config = dict(
    n_layer=16,
    d_model=320,
    n_head=5,
    n_kv_head=1,
    head_dim=64,
    d_mlp=640,
    vocab_size=2082,
    activation='swiglu',
    norm='rmsnorm',
    norm_place='pre',
    norm_eps=1e-06,
    positions='rope',
    rope_base=10000.0,
    rope_fraction=0.25,
    qk_norm=True,
    attn_scale=0.125,
    bias='none',
    tie_embeddings=False,
    parallel_block=False,
    extras=['capped logits'],
    init='uniform',
    init_std_qkv=0.0659,
    init_std_o=0.0116,
    init_std_up=0.0659,
    init_std_down=0.00823,
    optimizer='ademamix',
    lr=0.000563,
    beta1=0.9,
    weight_decay=0.55,
    lr_head=0.0081,
    grad_clip=0.5,
    warmup_steps=274,
    schedule='wsd',
    decay_fraction=0.828,
    decay_shape='pow',
    final_lr_fraction=0.0,
    batch_tokens=65536,
    seq_len=512,
    doc_mask=True,
    train_tokens=387000000,
    steps=5906,
    dataset='wikipedia_en',
)
MLP neurons of a small language model. Each row is named by its layer, matrix (down: output weights) and neuron, and shows model dimensions 160-223. Each number is 128 + 24 x the weight over its row's rms, rounded and kept within 0 to 255. A neuron's up and down rows have the sign that makes its largest values positive.
A block is one neuron, or neurons of one layer that tend to fire together. After each block is what it responds to, as a language model described it from the Wikipedia text at the highest values.

L13.down8 [154  99 102 137 144  93 131 128 109 123 149 106 106  82 117 113 139 140 112 110 122 137 147 109  95 109 166 127 108 128  85 134 158 144 161 157  96 108 165 120 153 104 104 127 163 112 116 102 140 119 109 127 152 134 130 136 118 121  96 120 151  63 134 155]
L13.down93 [120 164 117  43 101 166 146 110 108 140  86 149 116 126 163 179 121 152 121 115 122 152 121  96 112 159 107 136 142 201 112 133 102 109 180 150 146 136 120  85 188 117 137 143 133 152 116 153 143  97 133 108 129 143 149 138 155 179 124 120 160 199 170 119]
L13.down183 [140 110 129 123 125 137  94 133 108 124 127  96 153  72 161 121 161 132 116 136 127  88 137 109 134 123 133 133 118 112 126 122 118 149 163 106  79 121 111 119 151 104 126  92 111 144  97 126 129 124 127 114 159  89 115 148 108 113  97 135 137 207  99 119]
L13.down195 [156 124 138 122 125 156 161 128 120 110 159 137 112 124 127 107 109 128 108 149 187 120 111 137 106 108 120 109 124 125 105 141 128 174 134 142 128 143 138 148 147  93 152 101 151 117 138 113 131 136 106 123 148 116 114 123 145  67 109 139 127 214 148 117]
L13.down346 [152 130 121 100 154 155 113 121 129 108  97 141 131 151 153 101 114 131  92 141 152 129  65 163 123 164  66 145  96 114 136 143 152 121 117 160 117 131 140 107 129 139 140 144 130 143 145 110 105  94 138 114 116  81  87  98 116 145 125 151 173 227 142 122]
L13.down485 [157 128 139 147 142 138 140 154 113 126 160 119 135 121 155 135 122 120 122 142 128 118 134 133 120 127 140 158 132 115 127 122 127 134 154 143 123 147 148  93 116 114 113 119 134 135 123 155 140 135 114 129 106 160 111 114 113 137 135 124 140 255 130 133]
L13.down599 [121 165 123 134 114 132 165 126 141  95 168 125 155 125 186 111 183 100 103  94  82 156 132  70 114 150 127  94 142 115 126 128 141 123 125  84 141 117 127  95 154 131 118 124  81 139  80 154  84 161 156 120 140 144 126 141 152 115 126 138 121 178 106 107]
L13.down613 [126 164 124 111 123 129 136 116 139 161 147 107 133 151 116 176 152 134 115  99 134 104  74 110 123 114 100 157 143 122 142 147 124 160 119 124 161 121 170  84  91 143  82 159 115 123  87 159 141 103 169 138 104 147 102 153 182 179 167 129 101  97 141  99]
Responds to: Preposition before place names

L9.down296 [132 114  88  97 101 132 117 152 107 139 109 101 109 112 134 128 143 124 149 130 131 104 120 147 166 113 105 126 138 126 116 145 124 141 140 159 117 125 109 148 116 171  79 133 134  69 141 128 124 135 138 140 112 125 161 101 136 119 168 130 129 161 146 176]
L9.down432 [135 166 153 124 142 159 153 140 142 151 106 160 132 123 119 126 124 133 128 140 130 134 132 126 106 100 125 146 117 124 144 148 109 102 139 154 112 130 105  98 149 107  90 108 141 117 139 104 147  83 120 141 109  89 111 152 130  99  67 138 129 133 125 127]
Responds to: Slot before a proper name

L13.down103 [148 145 196 131 135 118 122 107 142 127 143 156 137 152 129 128 144 132 118 120 139 100 147 128 142  94 125 106 128 115 127 190 180 112  94 113 136 139 145 121 115 112 139 186  92 149 106 187  98 142 133 120 125 153 107 120 122  98 119 117 113 147 141 151]
L13.down177 [146 114 179  76 129 104 130 128 145 115 184 127 123 157 144 144 139 108 162 113 155 121 119 150 158 129 126 122 148 143 124 139  99 129 131 112 141 167 160 112 122 129 155 103 109 114 158 107 139 123  94 125 152 114 121 127 123 147 128 140 113 245 144 165]
L13.down202 [119 100 143 112 161 133  95 170 114 128 150 155 144 114 156 134 137 121 160 130 153 131 141 121 136 112 150 146 129 115 122 161 166 106 131 131  99 103 112 109 194 132 131  62 138 118 128 137 118 114 113 137 128 108 136  84 163 161  69 130 145 234 114 144]
L13.down258 [113 128 140 132 113 107 108 109 123 117 170 118 117 109 162 132 133 157 172 166 110 117 131 128  95 108 179 134 110 185 112 133 109 120 140 148 104 108 115 109 138 166 117 142 118 131 106 150 145 137 157 130 124 142 126 148 131 151 106 132 122 255 110 143]
L13.down296 [ 96 129 197 138 184 199 133 139 171 122 135 117 189  96 134 109 114 140 149  86 106 139 149 139 113 124 166 140 140 142 103 145 111 136 143 128 142  96 131 178 158 145  61 102 129 115 159 127 147 124 151 104 167 139 170 127 133 120 165 115 167 187 137 121]
L13.down434 [129 110 108  95 127 154 109 128 141 127 143 152 130  95  86 132  92 112 103 140 122 123 137 146  99 104 101  93 154 116 100 123 135 162 145  99 134 107 152 120 102 185 144 111 123 103 107 113 135 159 105 122 165 138  69 134 140 147 158 103 136 159  81 139]
L13.down453 [123 124 125 126 125 129 123 127 143 121 136 119 144 139 151 115 125 109 126 141 137 129 127 139 133 129 136 133 126 115 118 121 167 116 122 154 145 119 147 119 112 143 121 142 123 135 125 116 131 140 127 130 135 128 109 133 119 130 128 131 142 255 136 136]
L13.down622 [157 125 120 106 144  94 148 137 140 153 128 124 128 139 137 154  99 169 129 106 137 103 107 105 142 120 166 165 146 104  99 162 145 106  95 104 135  69 131 146 139 144 151 132 122  81 119 135 105 104 150 129 152 146 133 159 115 125 117 129 140 106 105 145]
Responds to: Word before a quantity

L3.down5 [165 155 145 103 121  94 166 139  99 137 110  95 128 103 158 126 106 154 146 164 133 153 188 140 136 155 116 144 164  67  94 149 119 165  94 158 153 127 160 109 122 128 158 112 142  83 120 126  98  79 138 144 112 123 128 102 134 117 141  80 160 119 157  78]
L3.down59 [133 102 110  99 145 122 163 189 143 152 148 117 161 122 144  86 162 155 111 162 130 163 179 118 120 150 129  96 137 150 104 136 155 189 145 150 157  88 144 150 147 135 136 105 164  80 139 102 129 124 152  89 113 124 122 147 108 162 146 152 121 126 138 151]
L3.down213 [ 74 100 127 138 102 128  99  91 167 133 102 147 157 122 174 162  90 161 133 169 125 161 116 104  80 146  53 121 142 136 114 120 166 125  85  77 126 126 120 111  79 137 129 144 151 109 131  96 151  99 115 116 127 117 128 119 134 125 149 142 129 142 124 144]
L3.down487 [144  99 109  97 104 132 135 148 153 107 132 111 140  88 125 138 142 164 164 142 113 130 115 126 125 164 151 126 118 141 130 118 109 151 134 150 127 158 155 108 152  93  87 157 118 111 108 128 135 101 152 129 155  81 115 157 132 131 117 165  84 155 173  98]
Responds to: Mid-word subword fragments